Part of a small language model's weights: 9 layers, 17.4M parameters.
MLP neurons of a small language model. Each row is named by its layer, matrix (up: input weights) and neuron, and shows model dimensions 32-223. Each number is 500 + 40 x the weight over its row's rms, rounded and kept within 0 to 999. Numbers have three digits each.
After each neuron's rows, "fires on" lists the tokens most often at its 100 highest values on Wikipedia text that the model never trained on.

L5.up1340:561463468494468568516497481508550452522482470493509483498510449452558481452517583446490504570508494414509509435528478507494498491471521481511496442510490522548551473437414406463537462521503524575439498484497508459568494526543545576524464420509479495523434514480553414485477502525510489477526484459535566490572479555453457470521498477507519475486562519478507448553589592475510568485489422467586509561432566564572477473509507535509544560474514520492535553532434547516483528468510441477536418488537502501540519477448462538483451535507519540480533511504490493488561492525460477495
fires on: "ail", "ent", "ard", "ous", "r"

L3.up1752:491558533423530547456495521481410434534530418460566506575494557467540533547454544559439534479555541539517479519523439471480519505475488490506466469479501491489400516616498557519548465470505559465481483512511537444468535460455473477500497477511556459457477487540518519435484526544575443433511518581467481510506536494506492478560514538454503496528496458519418367415572553556444466492494502525477633459561411518508512501482457436506468547519476478496428454503483515440410533487417493542447459516561510494463478459488458493493568460485533481533436507513484521622566510495500628510
fires on: " iss", "ating", " cy", " leader", " claim", "ness"

L5.up1876:530536518516490614498510497469516453554523439530503451502528542436442432575506499504526510503570488492533523497517461522438511564419494516445427498516499442474453509536452454522556500521488525547514495484549507539468543502473523508561478532450410539550498496504544507446507494512461486469524470441562471512435513471456524434426487500594474571498422525480536486528435499521546512473426465390544511517540448565489553440455497467525540529520531516546504483412557532493477461564525484498597520458591486558468533470464464464479468494524462499480549558504456500528427481512463519572
fires on: " to", "y", " up", "j", "ot"

L5.up1386:488465508509514494504512525484511489459491450463492499505460501461459515438504540442419424495513517480522544508480478497554589488501504512544493525452423504467549524475469499449517480457442500509531562512502484517565450482479505556537561445519557506477523519509434484515516434512511441533541487518490557593458512407479510457477487530573513486549505443478481457546599581466508472567519560536470472509500493542529446489512514473501515475535504463465468520531519469529450515518471496451535478542510560455370518435424511427471530501520547471483454453436492557446493503412504611504
fires on: "ig", "eb", "ur", "ct", "amb", "aur"

L3.up877:503496530480435543556472450434458462471470448488466540510426489517555496508474544553392443484533507459482514551458485532521565470526528631493496456470543516557575542484517441482466511545528532499608510633452545423494457493463560487513531515392450513471537444530496500492522535559504475524417479492425486463492514441445388468548483537463455547529464549457458536553524456524455525492505499522491539500519517534556475476470500499526496511502418503521548487553508531465558517497544500558527519486500482502491512486459440469415427529474456476470541449535477491521612481475542531505
fires on: "wards", "8", "5", "4", " as", " Work"

L3.up1340:408466586512515490505487488507472511491508506498506547495472514447529491541471490530533515487495471526531497509468520474513452431454468502481459462499556543499521489537451582500577488466455577569536497486503483521517494560541482461502480570500591479541492451423503564508497532539517543451489493480481535537481523456509529456560552497522451482480501528522415510554458489552524497540511541481508559543403427523545444524492488476486498505569487491407512551482462489573470554512579490618536539562526511420436604472467509480476401525600506499496545547520447562541489507452486483416
fires on: " ", " loc"

L5.up596:519514554462480539490480477524497476473454506484527537508532585480498565459481508483477514577486510529584501512511474552432492507470572554514488514516504508517507447496463497497500472438504553468430520541477515447504472416523487562467427416538488528481452522495558498432477512498439507483495552496533514516576405432595462511558524527523400543474497531538511495505471525509428501479493527460531560511453477547542483459493506480540546507506523493582539475564483558504486515524467493505494522528482475480536525479478456551460591529427533611442492533489453501560521502546438467461
fires on: "s", "al", " of", " information", "'", " |"

L5.up732:504573521528497564510491437513558483541442520474410470531454572390514500516588533516513458461498452547545501460549479548518504506498586511497456457474493553536532556454476421495518473524449543537467496432499608482394446510554544502586474504478505542488426492458524503528484488556473508503507495504572505505520513546494386485510480470542478502547498509463452476550537495519509523508472501520494525533456472551475542468434523513477473494487404529527447488552497535533571573558518536478519519484503527510468574507502460507466502536511441515452520505467502533514553491461471431542
fires on: "A", "r", " more", "C", "ard"

L3.up855:531565515493511536516535540528526530534509464507492586438460454509507503523525574524489442474402543445496485452467443481531527480441464525410458430506475466509500499529463512455526507495457556513532558535452535510517481557460515505506472412404439455433424484531443459512497542506438485566492472489463481524463486507501400506535472521428524492603467536506463415465473529499516552472534476474564478522499513520567499451477544514517599502462497490529468487486539522527455492483473529554488491515527532563450484508472464436487518434565570466436443490511510538513551532499510494477
fires on: " |", " –", " -", " desc", "or"

L3.up1544:555530503495539483540478483507455518543545438463438509458590564528545498462559434522500454597588519557565456529504543495460455482567465524529489466389491505547502606468465494523543562486502599561527539507477497532450408532510459513492496460517503460506454518482524519579471460478515519533537393492519544590526473512469516516500434491522457499499536587498438464535452489431490510442466492516484493480517511456466580500493505530397571569531515543469464505472489524463499577463447546489466445495508476503495481500470522553549533478507539569516464507470509459511498539526486541509
fires on: " |", "ig", "ittle", "own", "ot", "oto"

L3.up657:495472480508507556439522516432482576484437488458480540466476538491536503518474493521436457461520495525536438479524468498489513582461462503478472462498466408591530504511494532491563510494486455520426458449493480494535423584508511503476556532475517480482425473478470597509520493509481422491488517478479482600504528537516438524514503520495496521484484478525480456502530490563530484445507535503574519556541428501525433544539523481539563565559501493468434453479520585535519445523487494534531465562497479548493483450521537387543474492466489503512408508536477508477547511621486447503
fires on: "9", " friend", "–", " results", " "

L5.up695:521471504470517502514525525515500379520428514542431524593490395504498448559523523484527538458495557577485476504457492520425545516514482495452466416524512572458468460533505538466500487430472494498602548513512555488518572467514462530495544458471474448450473478504513421496485523479480492503468429482494515505512517527439466530491486511547459547534476491508441531482547476432510554508499477512459521531492481511459474525479508412621465520511429497528553506506517439483481512484482476522541536516489454483408533481506425466553505468465564551496546454502435506532431543460562553450
fires on: ",", "um", "l", "\n", "m", "ov"

L5.up1254:413468529445478493470475494512480508528485520612483519526468469520512509428553517529482457451504506524506534492498408552523453530518527482427438458480504479464464464523447465410566463458446514479508553538415476537517502533522500572569483526499580481436513453500567538545495474524474493557545426476545512499490522463498471424512506516462456521513466491487444465535512591494555497448502496537531474477485491469474427518465583544501533481525425468441516494572488483526475466525476470505467492467511516518486515429512435466426475545495607470539432518471541568474464492545503501505
fires on: " of", " –", " in", "0", "====", " |"

L5.up271:505491488463510583461448534458518530542508519499509517474539447559517521505550526457459442483527483488489508526528496502513502491498576573423561492468531474493435528507501498487473488489442534536483526542503466493509462516504479487473455642564500473448446525493429487522514520496494441600501496502463522545545517505465508459527449513476519498524516503544457507463450528441515453430513453534548581517472494537522412479548563513494583501528458492468442591501444476495515406555493560502428533475475510548496526444461518503517455466464560455489490496528504493501492526534510455471
fires on: " |", " –", ".", " −"

L5.up459:558523461514446447403487511546469468513489421498508522567542486553541557494519522506459492504461532506501490465527532449528579511477449504467481398514505460466393625517388497462535470518506527467528487481478494470507505523428510498534552493511524413538412468548502422444485484465496489456503444515501533480480485505457406461489465495511456501569529467531505521546479598516412490474520422491523500488527510524481507450477507439545490561453467504497530525490555493450501548489469474523463531487505466571525519463477510478452554497497568507543508436465531490537447574395527529478
fires on: "ing", "\n", "l", "ped", "–", "arg"

L5.up1485:491472515490477515460503459459495483542461526520513527455465410456482540498495466464456503527462559526511442524460454502551494495491569538503515492497542517527410482478495553501529539538385511477457467612432519514573520506528502562516485473455506531461487445508476502460458490581487461521473508583476534478512457527550490494524529459458518529557553529437466542490467418512446469484506491506458516478447468520507562464490555475530520485581494542552537545572528546459424478531428474483465532485526577433490505417427503477441496489519590496453501446429499480533547508486512513459
fires on: "0", " |", " of", "ult", "5", "8"

L5.up1053:467454549441480517474551448517448471503490561454448470493431500472505487457446500507463500483491476502559510527454406476548516516522490525433501531438532545565540463518550501449477475439539501513515452558507581527538507437553488526441491501500546513491508430452480497530464529453491486435471535507505508512544492480527492430491582466473497561507436526521476469496499548551445524504555546495458564479528513542436500562451543423471501465511506507468555482501494484501461569525567433522526550541550461456474533524495493512505445422451503511482511503473444473465550491458470579510
fires on: " ", ").", " of", "arm"

L3.up1112:534503503511491415528500490472479457535494457410467480487518454549472508459481511475478461522560546474536408533520408571544513501448502544505499399502458415525474506472495486488528553538596523518519488478552439473479430421486539548439485502412454478499505497552498478452556488511498499534500477536616470536507496462481431451452433547506409543526484507544484461508429465530438546424513521527544531567478491535491546429512476467523517556498490502572456546523475527548444446535573500479466489474470464510505512526521519509478511452545496542531541535512539492445469500429467565459
fires on: " song", "ep", "ive", " version", " book", " bank"

L5.up1608:524537509428469495552526483523450451530486522536528531502483492524477545524513464567487474495484564518427481557494550462452536505523608524481466455512533441522483567486521508444545478527471511467510480523470464462520530525547521523571566495456535455459400490486552594499506485479557504532444448555549513524475418459447543550462521459498525486496554451417424526518473494418476532541461517504471517487505494498505554497469548450483480501476530502523545523483581483548486491542495514515520510448528509451499542394478489495518454533502567531439691481492491522545507505527476521537
fires on: " t", " |", "or", "0", "re", "5"

L3.up1198:508527512460461472430512518516525435452469530556499454513507459525522497530545436512490541531537499521526493512470449470439557443467533504428596457604473532500446519492449523501567534521485519512458489532420509472504581414504514538524488532456492529511428454484439485446424439498490497498484529489466531514487453551464452444607506546473436542528437571462439554406544551526472477426493409454484498516543515510504505470545521477528488537484518482517462558559483549466516419523545497614531513522471547467532483530500491493518501507534509486447520475523510444588530456476521548509
fires on: "er", " Wal", " Col", "ter", "che"

L3.up1026:477504470491512435500501553427545470509469511545512449484428483502497525500458570583400479496460525527467527475448487517503479527502578534465464464496549449548439505565393441511506529500542546485556550546468539546506455535529508482514545495475494513528459543575468505485463558561506502555440490479514511529421518422427519549581518473488528564525413512462493536516511513473544506524487532526580503558495494486552451490415418439474486478556529472469531499594537472445511460485504469611504485485468509553495522485539514449499435521491568446495472476520466496508453486498551539506
fires on: "4", "ation", "ed", "th", "5"

L5.up1897:532442493505573508490420481502496527519485528570473518498562419454555543483461523542513527530449525519530583498546600421514523516480521466467527449463503507542523507460517437478526453551497529505483532473469458512496521520530498461515559511518570406601511495540498443536505506438507513549506434381453497548491497487527475554519559569463507583524487517517544534511428610530484478540474547511506427469466519442537461503534468487490557485497486490491526450492460465486492526476531473536480543529460514519456408523477448451525522505548616544527544441496464495455505588497508554532
fires on: " |", "ig", "ed", "urd", " in", " other"

L5.up1807:492509492476494491497465450491484481504500417534485548535421539491515435487400493436508494551493516500605500507474516483526550461389465495457503522444498537431442488522439483477496441473505503509499520524505464515541469479507511496484494591451488481494448427469556502444494530530487475529509523538528447528494545554522476464572515558469487555499456477583422407517444556502545539545499460494585536539460480485556456517473501544490553488510512515523446554512475485512479492522527534531483564506514547569513518482469493439425517451483526460442497506501477537459480551534513585499
fires on: " ", "s", "ers", "igital", " personal"

L3.up1063:447540421470486532508483545520530536462549566487559481469584492515552556530523427469449509510482524497528506485494454490492520429516492465518510413534507430514414508542428493510581514465495503485436508502470591503429482400504453557477464476482487487453503507443521538456537520522562481476477543448531514522572437421531519521492529482539502481476521557427456467511555533586482542529517611541501492439544514530511593436510468409552488518580442483558470450519523532523539563503440474522550533490463440525519479513470524532494511522531443508474485464468514489527468543552540561429
fires on: " |", "or", "ender", "y", "al"

L3.up1406:545431512510521496534517472412459449521531519472504497563473531452517548542541522466466561576478550482501485559489530490398474481594473524476481501508465523523498582458518488472521594516469461480504543459420453498450524448507434537561461436426515456504519512506503486443495494490470464497569482506467493512528546470509456488376520452562413491492483541525545488525430554538531508546458490540487419540496475539464494524490468499555551486510496477481524475508550523473510497537499526514486447558518521486481452498509496358525570538525491523475530513483474475435483504480547540509
fires on: " County", " Great", "cy", "ister"

L5.up589:474541457462456527487515463531545509507507541474442524490522498510570506505539538473504528499500510537517474513525506544474535480468507551470467518527450548502592453571473514488606484505458482544558459509499589490391401488528493586482534402479504525494527497496501507466509445495533477532461420503517514506455476479557478519577508529472483467500562557507585526473558430492567512430494479451500469463451507530525557499478533417474493489529508461506487498533429500513439490518532493519470530483535504490526501497483433541465488499512505559498491392517515439487456483513385525550
fires on: " of", " After", " ind", " During", "d"

L5.up599:524585516473486438455543488532485494538503572501490579509490466505552509521473460523454498453630493537427477527472495506513572433528504573465507534483528553530520537462471451454578482516438497531550613498408508467404540476502440503524477512482542482539507484538508468508509458492535503405511420480516475515508514473559474500573430475514534492497452525550526484520518482483520610454508465449516513453496526491499535438539551465485513485554537474464519611502462455495486530444407559500486538565489514523550484471471495377483482508501571519455492452486515479514521457547466548477
fires on: "ed", " |", "r", "ic", "b", "ig"

L3.up1059:522505541443484498558476502512502555481505513513494478510521377583524457462493499434479493524463544475503536416450483499523552485485528501524532458519517513545523502540526519469576489499546484461448515532506472547541444381483462418533562520463514459472476520469430518471493544574417477500498395540561438481512503527537460499467507468449460471483521420463423517468575488533483433495508509470485431498553473485471499463431497471467458539470516529454516470560435526500484459556448530489448423533505571486461560476494457572475566563549568635468497528437508480491516431484493447458
fires on: "0", "hip", " competition", " proble", " case"